Part of a small language model's weights: 10 layers.
MLP neurons of a small language model. Each row is named by its layer, matrix (up: input weights; down: output weights) and neuron, and shows model dimensions 96-191. Each number is 500 + 40 x the weight over its row's rms, rounded and kept within 0 to 999. Numbers have three digits each.
Before each neuron's rows, "fires before" lists the tokens most often just after its 100 highest values on Wikipedia text that the model never trained on.

fires before: "\n", " of", ":", " |"
L4.up229:553423547478483491532486482468493512450505501510497512552506498403437535446476482451516504430555523476523494513422500511492453463559408525455518485541509489499431483545461467582489475458506495469544529533468530457508474431448535502526577508457494570472479508479514499542517483539452480542
L4.down229:513421460514492533550527457552519534539525482476485503544522487550521514457567480526504514473552538477459538491552518479568583490439499551539484579519527556484502473503586495489544490536460440497483449489525479552567507441426520456517499497444499495410463578508559541474543480479539529483

fires before: "\n", " ", " Score", " Qualification"
L7.up504:447460449516519499503449475550623498510497412557533512540468528436404534518574510507572514522519481517519485524530491526509400518497433516461487511485539430588486476531592496495517565457507525471469475463446536473536512448504461482521508488487460587515514456542424427513545519524485491513
L7.down504:526537526495501525485520533471527566492570569523495484480480491473520455527525517616552546473499465537530544458541491411480517435591470513459437474509531439500545549566518497531419509514510530535557476459518435466557463504514490456514398472491517476485584473589564511516472471530501515439

fires before: " |", ":", " were", "–", "\n", " of"
L4.up340:494516591508559536537532534450510440532537491495433533572497542466497553517516561520587592491481550491489542538447515590491476526540435528507475467439456490531494486555478482500471533559414469497542471517463471559444525574530490564524457525486509448554519499524546513505546449523522465570
L4.down340:541557463478531430498487487525538563536484537539491488510439506526470514486525501541459425536399511524484480396517464496420568478449459486417501503487499499538500474500525429555564519506484473552447527519475440486447540461560454484559535507457436491524500499489492486469443517535474441497

fires before: " ", "be", "0"
L4.up350:445498458490503496511533471496501505511453498533496473493510401532494493464458479522516532460568478486490383510509510474539485515478523525563482572482487523421471536521577471468582497437566587426561500568579488536469440497551466554496536459500503493526495550487555469512489452514594451554
L4.down350:488526469497548528393508513475474540520526417519458484514507466615463491461459432499459553517465453522433522435532467564497496499560528571437486420512461522481500521476521528490448493471492569449565532505478531508494515503560479536519497501527514457461448552532484549508497486496436450446

fires before: " the", " a", " Fame"
L4.up323:591477527492456524582503557551414581523506541429588464517526515513452498469501490542428550494527507462516496521522434484534474515483466458552503465519490446499516551496528550539484489458463458528490449570420465562508557449537490503519505512536476423491431444500427526511498515476454511540
L4.down323:504514528503561524567494572515463528479508541511493476518493491454537505419540573552417462478467525526646410498490506497450502546477502480562470529546497511550510500445466487490537544580496528463476492552515455502498646496467420491501480493494550498534503481505517494529506523521503578522

fires before: " ", ",", ".", " of"
L4.up757:503469438485548471496566540451552471545514564469499497446507471451489484527505581480474417515422514443520480540534454514514485523500466414599436545508496467440455500441594571480423504465466533478459476495431431511489526445549547450546461509537549550469492488516537497517521488477569465495
L4.down757:553512540504525545445509475508561524484454538538437540541476512574502520473510435472525498549521513512421515573450433515527532497525518445518489463439466439546567421479431500503518517469460477559429471488455460496458559569511508513548524454493496548472519493516462476517467555556456445512

fires before: "\n", ":"
L4.up83:488449521473522401516527516495486480475489499491466499528486395514468498498454522456491414477582496518574525470455562503425532509530408532461522449492508483462460502531534510522454543483512406481528493438476509542488577566439495501535497532507515554544460514504512467547568522454502516402
L4.down83:510508609446427502486525496505484506455490484488440497571506428535548441493530456515527489568457462515385598459496545474535547511463564502520498550464506482504542464508472504483515526528492473475481465528526519533554575555501496451443487467524491539524521552485495488489443491454501480505

fires before: " the", " a", " their", " to"
L7.up184:485514532563497513459547433488466511475510446483523427495442487552476444479494451463565523521513509519501470498544412472447424512550446448565482539436489523478507464491520474466541517467518510481471564502460494440464551510504428486626445479455530513480482473441546473534530594466429497411
L7.down184:508500506474534572542476593520464437510491593507481422542492526521465507531496488486438562556524456555402435540495483507504442447477521544506512525516490479494504479515465465476486523471492485412481493563533493529510509467457499528400483488534559596442511503497531477482473441482480520559

fires before: " York", " a", " Zealand"
L2.up115:533535548495462494515519495508519495496480491510512462494470484528476519515493497562481538491494506484541515473568476543550579453537510497529597513556501471456624531567553503527521537486518557517444521482526509514493548417438563545494493468463443516484505450478489516597514556513526416500
L2.down115:438527467506508589565546523486430493532462506526511465494507489479497516464473473508519525515495528474494475505441490571522509483459469493548527549529559517507509509504516505517464473463498511490442416537493482483463472488472508667549506509437534539453451485480545499511476462516521503505

fires before: "1", "\n", "2", "American", ","
L7.up18:574491486420501486496412464465499497476480469567439472530494517434496483461473441517518458508558455537475509478519459495502436559492497484484595503537503459424405537410541558540478531509511515500522487529475494441540494532483497504534407495512458500461497478486503470501535510524539510541
L7.down18:524497455547478499488532530519455483569465525521474574482495507499521476484475439511470559441543559538533513505460571456494455528419529528457501479509524479493545527546507430518459529513523473446503465450547526543468441501515541588543476509477530573487477456493475576534405522515469475476

fires before: " ", "\n", "9", " Votes"
L4.up458:513586498602453562497580454547506523554517483479507518450530474543565528488553500492521539513503550457504518536441457605529463450524454532532504519516515495591476567492483478432357456556501539545404447529487488549509577541454491570521448537494516458452536487514487517516518504581448491478
L4.down458:434569500499544509491480614520481528457526552572500537476509504497474554593516450509590543523464530432659533453532500482448469460450519514479539463427484460527494535429517539527509499454497429503492444455505491499542466540572451553452492551537559517534503466491506490544566512486505428458

fires before: " |", " the", " of"
L4.up5:479532501414511511449487396419418465500471495508514558514490534366556558477546510489497491454550558570503579532499563546537526514502515469483482458457480415466527466533535524506543476493473489493480539461501494581440498474467479503514466465531520477458573458519490526563548495462447459458
L4.down5:535465488451494430509452428542524455568506563501514522484411544528461517505507501493582507486547563468452520500474501457461560470499512494465509481509490504491550523528464492530563508504442517483513449494498478479514546511504502488535487499487469555552518464432555480505476525538462459503

fires before: "\n", " was"
L4.up269:512514492436491506515449459528489552462553490468516506591521447541419572486579491480566582517545493492561540551493533451491555550464499511421550469504486479477486537527569450487516522546503466618542496540488472554466570457480545479453528482520449495415524534510426480506538538534438453483
L4.down269:400492553500545532502543591516491438520604464457493473559466488509578433536527517516447532455460561461561493463513515478532448502475538507558495508462477536488483452478430456518520545482457444498516444507504505489597512519510522425495477567469484517550472562545520523533474455486478471467

fires before: " |", " were", " of", " had"
L4.up351:497413459489558591493510463476447462490452479500554513484468477503509471528539477525542547540434497449457516502560521552462522493546529578437513539468490524572521532498434460427484471470500582530462535446514492505423531512458493527487501554430475524468572524485534494545458504566558505571
L4.down351:479542513479472515448496506441518525488519514501512511517438540531489512592531529512455482424526552431537475372564457537514533476481520484475541511519436528481384566461501483502584495488503460515475506487514517537534457456559495446519520489459535481420535525531471481551490443465532480449

fires before: " |", " were", " of"
L4.up348:440572430530509501482522486472459444516490477541495512556540508510469502509602492457519500446504490537532507537419533467554512443548513519501561504435469499542526508534519550493474476544449506421468505525511518537518433467464465522479486495441553478520580477496506533501511570579376518404
L4.down348:522550450476523505458491448519480473479518522455564496520436504525460533490497439486506538507499458434539480384501445430466523526477529539547541450576472462506572527515532502501507457501453568484527492465525515437527464501568513456510479478594489527588523543525524520514477521443443429469

fires before: " ", " a", ")", " (", " the"
L7.up725:570506515533502519514510514583545516464434483457423448473486529490439558456564503430514481473520562537479488548590457490504455530508443462490549563478458486514409564428487485517570502524539505518516571507494509533512476555494481512552487493507489489525494423500507512536478551490473540503
L7.down725:497437463446572483530478523468451540528509545442550422558504463521546499445503470506468557540522525481557442559466541542439488450527480503460529447534414461466546520540441513440484540481445494449459449454471465456515566484465485519503508490464513476470411513463448502564497541496559518530

fires before: "2", "1", "0", "th", "6", "5"
L7.up44:513543522520474461553489477533582497412408437476458471482501525549595507519524393528481476455507511540498509577534518486535506539571480521484475460558477479415486534503500523469594582456536525483558528519448517583534447497493539544500525511498461557475490503527535415481509491469544464536
L7.down44:496464439504532541502554563481416467526510513501548504530481479466477531511462523465534550503554495415513450456514501508528460536446479496514497478399553496601498505464510519509457539473464553462449376509533459478537516485573429489516478516552495497435480548523443529433497490515503509462

fires before: "1", "2", "-", "9"
L7.up212:449446434496425544464488459507475492555536520556561425474534519498503495449467486550504548551499578594509475489534461453480504516539469489474447507465486532500491501460545553423478508461496591518524533553455503450536479520559488532532492491435508461513546492535527487532644454494535474510
L7.down212:516552530544490459541511572549488490516485514480523517525497428487495516460470539483501497492515465509505537585526563544562442575514567502521496486457551457479463500455439499510522505540564500463463444540547498518582498448527469522510533524540412520504431497480532562575365508556449522453

fires before: "\n", "-", " ", "|"
L4.up155:512463435494499413490482484603534485552475491559471537525497545518516454558551488492529494495428533514513439468488489486495508481514463476451529501491514559514535508509444499546455547615499400545499489445501479477565445509482454486483477546470464503520518475492583468437511567505525513502
L4.down155:494517473459460437552501508507562553506456483459536549538522523476496526526477482479485549509391472482568453585493544532525521492462569499499522534486482526464496522577580549496483469575495405463481463454455450508523521556483510481495470501474471523494563500454554532512444472460505564489

fires before: " ", " –"
L4.up677:438445510511477537465477572580517601444524519502500527549496466530473503527517531455525527503525554466496479507547489519454451573479576544598476500439448531475465524458509521506496483448483608480518520482528466539502436436453524509484550528412485492571514527506449503535439431495505438465
L4.down677:582513514576472502482496503510539451534532484540575522542487500601484499569495532514418481472508393568496467456510496519483465510544459504482498481543459525494526473487471526523531471433452488495489464473441495546475454451527505531530508551485501462497445503535504478498472509511490506486

fires before: ",", " the", " a", " its", " "
L7.up374:448500449526521467412504510478559503519474494500529477588503565506505500557423528500518503495500535529451548529520496493487545540468451526563501525481476508526510533495515461474492583502448550457494538480511463496475473452456466435512426461599500557507461491511509534451522537405428423470
L7.down374:565470505555475527479528449507475491483550619502475460485517485476432480418519460496542548592526494537443536583517519471466516506532518503466577582522546462492493531521491507542555523505533521558588538511485451476529500458560525572439537493484482519505521495489495438529462582526523514495

fires before: "\n"
L4.up214:499501503521608493542517503501481480526502492460490511510477474465515439519520519548503442452446460567474501491419494487485559486507425539415558577508522538553545526474496553502528509544493380500435462484443528513433568513554521534528427514483484455528519452493470537481507577504537535520
L4.down214:487505527484487431521489538502451580427470539420497433446524512380525522461530490483518482461458520527533477484464506547441556513401516453554552465507540487544482522544503500524518538521579545475512514545539468461434485461508462405553473414471535481510497502481486436506449487507457541555

fires before: " ", " Got"
L4.up262:558502462489475467458508473492561520591490520510533486508501494527392472507510500468474475497572449526529503516474504452527503496462518476515550481501477494425472484566553594525455474431481451460508515469469468468425545484513545490489478447512480438490497454517493507528554502384544458487
L4.down262:522537575483487514551464423542531474511532545411514512491474462518470461450493526523466463522522472548518397497451448513533589586550515503526437468522505517526541448565473455482500542584502532543480515552507511419500561482462491515587494515538472538514461515521481438482485494511445532544

fires before: "\n", "-", " ", " of"
L7.up422:419523493457452509474519532571558427466578445598488525472425492433487512495484540562529508405434546518462508483514440467536439491517524490451489508454499444478482486505514504503473558504543564505420550464451542482475486531558421510609506486434427531520532526518457496452490471513477531506
L7.down422:503524464481533456465476561572559493533560454524483505498542511518509538478476554471494454515513458545617493411490515457493575448477530512452496477505511465518501468554514477531502497500499458491536492428485479450458481463501499400522439447536550506477515524472486499523481458508518468456

fires before: " a", " the", " an"
L4.up744:510587490521429499596518452529538487528545455430494517572487453495444539489582484535539596524570494519482508521372443484541518488523529508519487473478536508561523500528489505570491489513474467502511497515477457495497544515478451523602510464461489494475520519494441493525576476553545481481
L4.down744:499550494479570472508525568452507502507476489498531509480538541519474573517546560456500529519462571462464482457522482449522492445432490507565470541476508502549488474490539469461481512487527477592530489488526487502460464470507515515558461580478522490523577470482542493521556504435516534497

fires before: " |", "\n", " California"
L4.up90:506550437560421481486540523453563492437580506535504554588491396482398520502565495452563560542510546468519515544455416486508474508526459484499466478486507477463512527538436493523448522550466497436563526483555484582577466488509474529486525528485615568483525547493461457586548453535453447447
L4.down90:529452465480494541517532514453529500537477483489529513466466468574497546452521495475477524516428482483542541481557462460578459458513506571503492594469436511515564423510541518524474436433482452500432478430460571479501480479554503537503489518522502517578504533514595592479510503547522461436

fires before: "\n", " "
L7.up72:458491507521493462428466473526544397470466465531538507580506494522467473523482548483516457462490442447503540489453423490532494489484403483477477510444476407484557532517530517512560540493528534492508507507432518464443530478568482461500491534504505493490534495520469552535520536451465470494
L7.down72:523543462536518478494475479466501546502511569527510446518480517444524500495428487542506441525475412498521557448480574390454516528562503479578473533555505500465424455594501545523534523481499444540535552543552424436487472585562514426552516498500511484471559526552424484518490495559458545473